config.toml
d_mlp = 896
norm = "layernorm"
norm_eps = 1e-05
bias = "all"
tie_embeddings = true
init = "uniform"
optimizer = "adamw"
beta2 = 0.99
lr_head = 0.0042
decay_fraction = 0.726
batch_tokens = [8192, 16384]
dataset = "wikipedia_en"
MLP neurons of a small language model. Each row is named by its layer, matrix (up: input weights) and neuron, and shows model dimensions 16-143. Each number is 200 + 30 x the weight over its row's rms, rounded and kept within 0 to 999.
After each neuron's rows, "fires on" lists the tokens most often at its 100 highest values on Wikipedia text that the model never trained on.

L5.up820,200,254,206,169,157,190,199,202,192,167,182,207,198,210,166,156,177,199,223,201,181,180,182,194,172,226,161,221,256,95,200,176,191,175,212,170,198,219,282,218,252,199,252,229,230,209,168,185,235,225,214,210,192,232,187,213,198,153,192,165,125,234,262,219,212,148,253,225,232,224,194,206,214,214,227,219,229,169,176,228,167,126,170,157,171,206,193,196,173,159,196,183,199,176,210,185,225,234,200,211,195,230,165,198,268,215,220,183,209,156,210,172,238,196,219,190,186,228,164,181,243,238,220,215,180,221,202,196
fires on: "c", "ly", "s", "d", "f"

L6.up216,242,208,193,165,185,173,145,145,176,160,184,222,161,206,181,184,212,204,281,199,175,179,193,168,185,254,227,188,192,188,169,261,176,253,238,196,215,199,217,200,214,206,157,130,158,159,151,235,141,181,172,223,193,186,194,162,174,225,238,182,186,273,201,152,209,200,191,215,189,215,178,237,170,261,166,203,212,214,195,205,143,160,179,187,225,259,212,175,217,213,164,234,211,212,227,252,221,199,177,207,184,163,215,175,218,179,181,201,185,222,210,188,189,183,160,197,187,139,183,181,179,201,191,185,164,189,192,260
fires on: "g", "my", "f", "se", "h", "m"

L5.up139,182,193,192,227,190,159,205,198,203,174,239,197,179,166,186,198,179,183,270,230,185,222,138,118,149,182,162,171,197,149,194,207,213,161,225,218,187,239,231,225,229,150,183,217,187,182,215,218,186,274,216,182,254,176,214,251,193,223,188,188,197,221,209,154,227,217,200,216,217,229,218,246,223,216,189,202,242,263,200,232,238,183,177,162,206,204,219,179,190,167,231,240,196,221,218,194,219,156,193,194,236,220,165,200,263,201,220,217,188,260,189,219,209,214,204,219,243,158,166,250,199,121,196,202,95,229,189,203
fires on: "r", "s", "n", "t", "l"

L5.up685,221,140,224,215,165,153,185,204,198,177,195,173,198,233,180,146,173,252,181,198,166,203,200,206,167,214,171,228,266,183,211,182,251,214,180,215,207,215,207,182,247,213,238,128,162,218,218,187,189,219,239,224,195,207,247,240,162,177,194,184,193,212,226,201,175,248,205,250,195,251,203,250,209,226,205,164,162,173,197,219,198,263,211,196,220,166,192,204,208,182,235,213,170,203,192,198,211,195,220,182,210,159,158,189,247,190,248,166,151,217,177,197,230,160,200,193,196,218,185,194,187,222,204,169,226,210,200,169
fires on: "th", " as", "s", "f", "d", "ph"

L6.up719,172,214,158,198,240,152,145,214,208,222,132,206,190,206,162,164,167,220,228,143,197,216,168,180,166,238,182,174,238,162,177,183,218,247,240,194,187,247,197,198,196,213,178,229,202,198,200,247,220,173,251,171,198,255,208,179,173,148,176,234,211,176,177,183,178,190,191,215,208,212,166,204,224,188,237,165,233,294,187,206,222,203,209,213,219,189,204,222,211,161,207,254,203,179,195,217,235,138,203,194,193,201,134,206,176,203,211,265,219,184,172,280,206,169,169,234,158,195,197,177,227,239,186,173,229,170,223,225
fires on: "s", "g", " in", "f", "ab", "st"

L6.up311,251,172,163,239,223,152,211,195,179,198,166,184,204,219,173,170,216,202,275,180,211,196,170,138,182,191,172,187,233,186,202,258,164,191,252,158,199,173,185,212,126,232,200,222,224,222,211,227,212,240,217,204,271,182,205,169,221,188,178,222,164,260,163,215,225,171,220,213,227,232,190,173,235,213,232,196,257,242,191,213,177,223,239,171,208,161,207,188,181,183,184,193,205,224,227,194,215,178,196,154,195,207,165,194,239,272,209,224,188,174,171,182,172,118,181,252,200,193,207,242,206,259,198,210,197,176,166,217
fires on: "st", "t", "lo", "l", "s", "er"

L6.up516,223,255,236,165,204,207,229,176,225,251,213,185,242,228,156,218,185,168,227,193,209,215,198,133,189,215,200,155,195,174,204,216,228,175,176,205,194,154,170,232,208,183,170,166,245,178,117,245,188,210,201,172,206,189,161,206,200,205,177,206,175,186,185,183,177,220,175,208,201,223,235,238,220,239,237,226,224,205,169,259,127,256,212,178,196,207,176,204,178,204,175,262,149,192,201,243,194,182,208,196,279,197,209,199,231,229,254,158,196,217,196,225,204,210,161,218,171,205,198,223,136,183,258,219,178,181,181,221
fires on: " north", "th", " North", "n", " south", "east"

L5.up574,210,170,168,218,178,138,200,204,221,212,167,183,218,187,195,255,238,197,240,196,171,175,196,169,195,182,195,235,255,155,243,243,214,232,215,201,199,215,180,230,193,250,195,232,215,173,151,202,242,255,219,214,213,202,201,210,188,222,154,221,220,225,219,210,200,234,151,205,184,179,259,199,223,204,221,186,184,217,212,184,191,161,205,180,191,207,177,191,274,216,156,171,200,220,230,211,172,217,217,139,156,171,255,178,246,221,263,190,119,211,198,136,212,161,183,199,184,164,139,186,201,218,209,147,163,176,201,199
fires on: "n", "ian", " d", " tr", "d", "in"

L6.up326,192,212,231,201,235,210,172,168,167,241,183,157,174,150,186,139,241,274,203,202,177,206,193,263,183,206,170,235,177,233,200,205,217,258,197,210,228,207,221,215,220,238,175,166,214,169,183,185,190,168,160,220,185,211,167,205,108,212,230,193,244,217,185,157,161,153,194,250,181,249,226,199,224,213,180,207,229,214,182,152,180,205,162,150,179,254,178,172,189,191,163,216,205,169,187,200,135,251,221,243,203,176,208,242,201,198,196,217,233,222,238,184,219,163,245,214,206,179,198,196,150,221,208,195,248,183,194,251
fires on: ":", " under", "ar", " with", " |", " of"

L5.up789,213,191,217,142,184,219,236,146,184,244,215,221,186,147,148,203,180,216,187,241,216,209,216,173,173,219,204,204,236,224,206,216,138,214,181,222,214,227,212,238,163,201,194,221,164,144,215,233,170,233,229,200,191,172,237,167,140,166,207,217,258,171,255,240,214,212,220,231,194,186,180,186,207,210,224,198,264,200,204,247,210,218,206,234,207,169,157,194,254,157,170,221,217,180,225,188,216,196,207,238,216,243,208,284,170,190,240,197,176,207,180,192,195,182,203,196,232,226,221,160,231,243,192,213,173,235,280,205
fires on: "al", "b", " Al", "ed", "ly"

L5.up435,208,181,227,204,247,206,217,189,191,201,173,191,148,205,183,201,194,250,206,180,206,184,203,211,163,249,144,133,197,172,177,226,239,239,189,229,205,177,192,178,176,230,165,188,192,196,213,216,203,131,256,186,195,162,221,188,219,196,188,127,211,264,232,150,199,213,192,208,204,214,286,224,227,178,172,196,240,210,171,195,184,240,172,145,213,235,196,196,212,191,239,210,212,189,227,248,176,260,244,212,186,164,193,235,210,209,201,194,214,211,229,199,204,177,198,239,220,218,256,296,170,197,185,183,248,181,192,210
fires on: ":", "°", " |"

L6.up815,208,208,191,253,137,208,229,220,244,237,225,175,191,150,200,135,174,231,220,193,247,209,170,180,183,232,174,214,210,228,213,186,207,211,235,234,208,216,168,194,234,224,176,207,169,213,166,193,164,187,179,203,194,170,195,209,147,247,225,199,223,219,224,200,198,188,216,234,174,177,186,284,189,230,189,208,201,179,184,227,208,147,249,180,205,205,171,160,265,211,210,177,220,160,228,205,215,180,169,191,171,184,192,172,180,234,260,230,195,218,224,231,177,181,156,178,203,167,168,196,228,216,172,224,156,199,207,261
fires on: " the", "m", "h", "s"

L6.up404,200,222,182,183,195,203,247,180,223,151,196,163,170,203,221,146,172,145,248,199,160,213,247,213,198,217,159,198,207,140,183,200,169,245,170,206,244,167,206,178,171,156,178,204,245,151,214,176,209,239,212,220,264,187,205,214,189,239,159,191,181,198,199,227,229,201,184,207,180,227,262,241,235,195,193,138,186,235,189,185,198,194,194,183,187,192,207,194,225,208,188,251,212,184,166,221,188,197,191,190,268,218,207,206,198,188,227,200,197,203,176,187,210,254,247,226,203,183,207,185,152,186,220,264,207,141,160,198
fires on: " of", "e", " All", "te", "al", "ign"

L6.up780,213,229,155,238,183,253,200,201,209,207,195,217,211,176,163,155,157,202,187,191,213,257,174,144,193,199,177,229,240,200,175,195,254,151,211,244,219,208,192,143,183,246,186,140,171,210,216,210,240,194,235,150,231,248,228,169,221,257,210,147,190,204,190,202,195,208,187,269,209,189,150,225,271,204,201,179,181,188,189,258,199,192,198,219,207,205,198,187,210,213,242,199,237,270,259,184,176,197,201,193,235,221,197,210,220,187,252,208,191,207,204,190,214,170,207,184,191,186,158,220,100,215,192,199,184,182,224,240
fires on: "ing", "es", "ning", " 18", "ting", "s"

L5.up571,198,214,202,191,215,171,209,193,205,218,202,195,200,218,138,184,149,235,204,217,149,239,193,153,170,252,216,164,179,116,204,177,249,195,173,192,225,153,240,211,221,184,216,173,243,229,126,207,195,236,240,235,186,173,206,191,205,245,172,154,153,194,170,169,231,257,180,198,222,180,259,243,170,196,187,221,207,233,203,196,188,176,195,196,163,251,228,214,206,151,211,219,234,132,205,271,207,216,227,169,225,206,181,214,205,193,167,209,203,228,191,187,204,253,225,205,186,199,211,276,165,219,259,203,217,204,183,195
fires on: "te", "es", "i", "e", "ni", "ri"

L6.up594,222,180,213,238,208,185,231,190,258,214,155,213,184,217,218,177,227,202,232,183,225,144,155,151,192,239,161,159,268,185,202,254,225,228,213,194,228,195,241,178,193,224,185,228,195,165,193,164,224,213,200,217,228,219,193,204,163,188,154,183,226,262,203,216,229,282,218,221,186,197,204,230,206,181,162,184,194,186,203,222,236,167,197,181,229,262,187,160,221,198,201,140,192,201,243,202,181,201,182,235,158,181,230,174,211,225,213,238,163,291,212,206,235,203,178,217,164,196,242,222,162,165,237,219,160,231,189,225
fires on: "s", " her", " the", ":", "-", " their"

L6.up446,246,176,227,234,181,165,157,230,187,206,209,191,201,174,199,212,171,231,249,193,133,211,155,169,174,194,136,212,216,151,232,208,196,197,192,184,196,187,241,206,249,240,167,186,179,208,177,166,264,195,210,200,225,207,223,217,220,205,142,208,148,197,264,146,214,198,235,208,185,194,239,222,230,209,167,158,185,208,164,227,212,204,192,193,206,199,205,173,190,198,223,184,205,220,210,203,201,299,177,193,162,207,180,218,247,227,233,170,181,233,207,153,291,217,213,185,211,171,171,150,165,182,222,229,151,222,169,148
fires on: "s", "e", "y", "n", "d", ":"

L6.up10,150,259,196,211,225,152,162,174,179,191,204,191,210,188,182,239,154,197,206,190,172,220,170,213,162,230,176,167,218,166,205,189,186,252,206,191,176,170,212,238,193,156,184,212,222,239,146,156,175,194,207,261,215,188,210,242,220,193,151,201,143,169,208,217,225,159,194,191,211,241,244,150,192,206,224,147,195,187,182,252,153,239,242,153,179,245,173,224,178,179,166,270,162,241,186,240,214,180,218,167,208,242,232,193,203,210,189,209,211,233,195,252,257,191,207,223,203,157,193,250,180,249,198,173,200,168,172,206
fires on: "n", "or", "east", " (", "^{2}", "\n"

L5.up741,200,210,177,206,200,163,206,184,188,235,178,210,188,191,135,201,193,195,267,208,199,186,153,209,204,191,240,235,168,223,167,251,194,245,240,207,213,286,208,209,181,230,174,218,209,196,164,235,239,211,259,185,211,189,189,218,203,194,257,241,178,216,220,153,200,192,193,198,171,193,233,178,253,166,215,195,188,246,213,210,227,232,203,185,193,172,193,134,193,228,170,235,177,189,193,212,140,216,207,167,223,219,194,188,169,185,215,205,179,285,177,251,204,164,188,195,150,207,218,194,133,189,204,202,185,184,208,200
fires on: "man", "men", "po", "ten", "p", " children"

L6.up714,224,195,150,172,234,172,200,171,183,209,152,161,210,193,175,225,203,220,282,205,187,260,174,171,184,206,192,142,199,194,162,293,200,260,173,153,226,167,209,226,154,183,164,166,180,211,238,220,163,248,194,178,210,160,242,172,144,290,143,181,166,277,188,189,185,190,168,204,187,229,186,210,217,230,203,179,214,215,204,196,138,235,180,159,208,226,193,210,186,196,241,207,205,192,206,201,198,163,205,257,160,168,157,207,188,217,161,256,172,202,163,181,195,200,198,230,218,176,246,169,194,214,227,159,197,229,223,223
fires on: "-", "f", "al", "s", "ta", "se"

L6.up629,145,199,203,233,202,166,227,211,181,270,137,218,255,220,192,174,204,209,241,203,130,224,182,180,205,226,180,178,231,221,240,227,196,202,227,219,238,224,247,172,162,128,186,209,169,183,221,211,148,218,172,190,179,142,162,190,194,160,128,181,197,199,191,195,187,151,182,267,197,220,207,176,237,231,226,218,210,228,143,255,145,199,199,184,167,209,183,217,198,211,180,240,233,168,209,189,204,206,235,183,219,177,195,232,175,200,195,292,207,182,174,248,213,143,169,228,198,203,191,212,204,202,204,218,135,187,210,245
fires on: " in", "st", " mi", "mo"

L5.up787,223,226,213,178,221,200,220,201,197,255,154,172,213,199,154,182,145,271,158,208,206,167,208,205,199,159,183,247,231,211,208,198,214,193,216,242,200,264,183,198,182,217,192,209,163,176,204,175,187,195,236,182,171,205,217,202,175,189,237,161,197,239,195,190,200,203,148,215,207,209,168,192,226,194,203,219,304,208,220,240,227,201,183,232,248,140,183,176,257,203,156,200,229,180,197,144,210,214,263,227,175,177,142,204,271,163,199,201,182,260,176,195,187,192,210,195,181,211,175,192,170,141,225,209,227,236,216,213
fires on: " Al", " is", " became", " very", "ly"